config.toml
n_head = 2
n_kv_head = 2
norm_eps = 1e-05
rope_base = 10000.0
optimizer = "adamw"
lr = 0.00192
beta2 = 0.98
final_lr_fraction = 0.0
MLP neurons of a small language model. Each row is named by its layer, matrix (up: input weights) and neuron, and shows model dimensions 192-255. Each number is 128 + 24 x the weight over its row's rms, rounded and kept within 0 to 255.
Before each neuron's rows, "fires on" lists the tokens most often at its 100 highest values on Wikipedia text that the model never trained on.

fires on: " R", "ol", "stit", " Sc"
L5.up363 [132 120 154 140  99 125 188 115 154 172 116 119 128  99 154 111 136 165 100 157 141 121 151 131  86 141 158 146 118 138  96 117  84 105 140 133 127 142 105 180 132 124 114 130 161 144 119 151 108 162 144 114 158 133 114 158 101 144 103 159 148 167 118 156]

fires on: "og", "od", "os", "g", "ag"
L5.up785 [105 109 159 165 141 161 111 117 146 110 109 113 123 127 120 127 120 116 122 131 155 179 149 128 123 162 169 131 143 109  96 121 122 183 139 143 156 117 163 167 113 127 173 152 122 127 126 144 134 117 137 134 162 172 128 119 117 145 133 157 107 156 123 159]

fires on: ",", "D", "G", "T"
L5.up0 [141 175 144  90 125 125 147 176 134 131 106 115 140 152 164 123 160 151 148 101 101 160  96 151 164 140 116 118 159 155 108 146 107 120 120 143 125 166 170 133  96 120  85 149 161 150 138  89  90 141  84 107 125 131 144 128 166 170 104 106 133 183 128 132]

fires on: "===", " ty", " y", "y", "ines", " us"
L5.up323 [128  94 141 144 143 185 112 111 169 152  75 153 103 153 115  69 129 103 123 115  99 134 166 184 128 127 109 142 124 137 152  81 139 121 148 163 156 120  90 118 158 137 109 116 135  98 110 157 116 123  97 118 176 160 160  68 132 114  87 114 102 153 125 120]

fires on: "ot", "|---|---|---|---", "u", "b", "er"
L5.up168 [115 123  88 135 130  91 111 113  96 124 136 154 113 168 145  96 118  94 123 171 165 141 110 122 110 140 141 122 167 111  91  99 132 138  96 133 113 130 124  89 135 117 148 136 119 159 128 172 115 137 141 118 113 162 178 122 148 126 130 112 102 111 115 153]

fires on: "om", "an", "o", "and", "u", "ar"
L5.up263 [140 133 132 173 140 136 122 121 163 142 130 150  84 123 158  89  81 128 142 171 132 114 148 157 122 140  88 109 110 120 148  97  95 106  97 125 107 143 142 168 155 124 124 115 132 164 154 137  94 163 134 114 146  87 130  84 124 131 126 131 102  85 110 118]

fires on: " 199", "et", "it", " ret", "I", "199"
L5.up1005 [127 112  99 137 136 137 152 136 101  96 140 154  46 105 148 115 110 149 120 143 158 111 131 169 154 123 134 138 110 108  77 130 113 123 133 155 130 126 153 143 146 135 109 122 136 137 112 116 133 148 152  65 166 157 133 121 121 149 151 106 136 144  75 107]

fires on: "am", "ri", "un", "an", "end"
L5.up774 [ 90 142 132 140 109 113 150 151 141 105 153 125 122 127 118 102 128 182 134 109 129  93 161 159 101 117 151 133 131 135 157 142 100 156  97 134 123 131 140 120 167 134 136 109 172 118 107 101 117 112 105 120 116  84 130  84 181 136 115 165 125 108 136 139]

fires on: "born", "ed", " her", "ased", " his", "med"
L5.up593 [ 72 138 135 152 117 127 129 140 120  92 100 143 124 173 205 120  90 148 184  98 110  77 102 133 142  82  76 119 174 121 102  99 100 153 151 154 113 112 161 122 131 134 141  91 110 128 149 134 143 123 143 133 155 181 122 118 103 110  78 153  90 112 119  97]

fires on: "t", "et", "es", "d"
L5.up622 [118 145 174 156 120 168 146 134 110  84 105 141 135 120 140 139 167 118 134 144  97 121 162 107 136  98 168 127 129 160 156 122 143 159 123 106 140 127 160 161 103 159  53 131  94  95  90 128 172 135 132 128 115 156 111  92 122 179 132 136 111 134 129 176]

fires on: "B", "b", "ent", "ography", "s"
L5.up719 [112 106 171 131  79 140 102 154 112 121 169 137 109 133 158 120 128 118  97 147 147 158 188 122 146  90 132 122 168 158 114  78 114 128 114 106 137 152 113 111 137 117 113 119 160 119 134 125 111 141  98 113  98 151 152  50 114 103 178 121 125 109  75 136]

fires on: "ol", "ance", "th", "al", "or"
L5.up374 [126 118 132 130 124  92 156  97 137 155 148 144 123  47 115 138 111 139 165  98 113 136  84 137 153 182 102 128 139 113  98 134  76 131  99 104 114 140 106 119 128 133 148 141 165 184 145 130  81 142 111 140 175 108  88 114  97 109 109 144 147 139  88 132]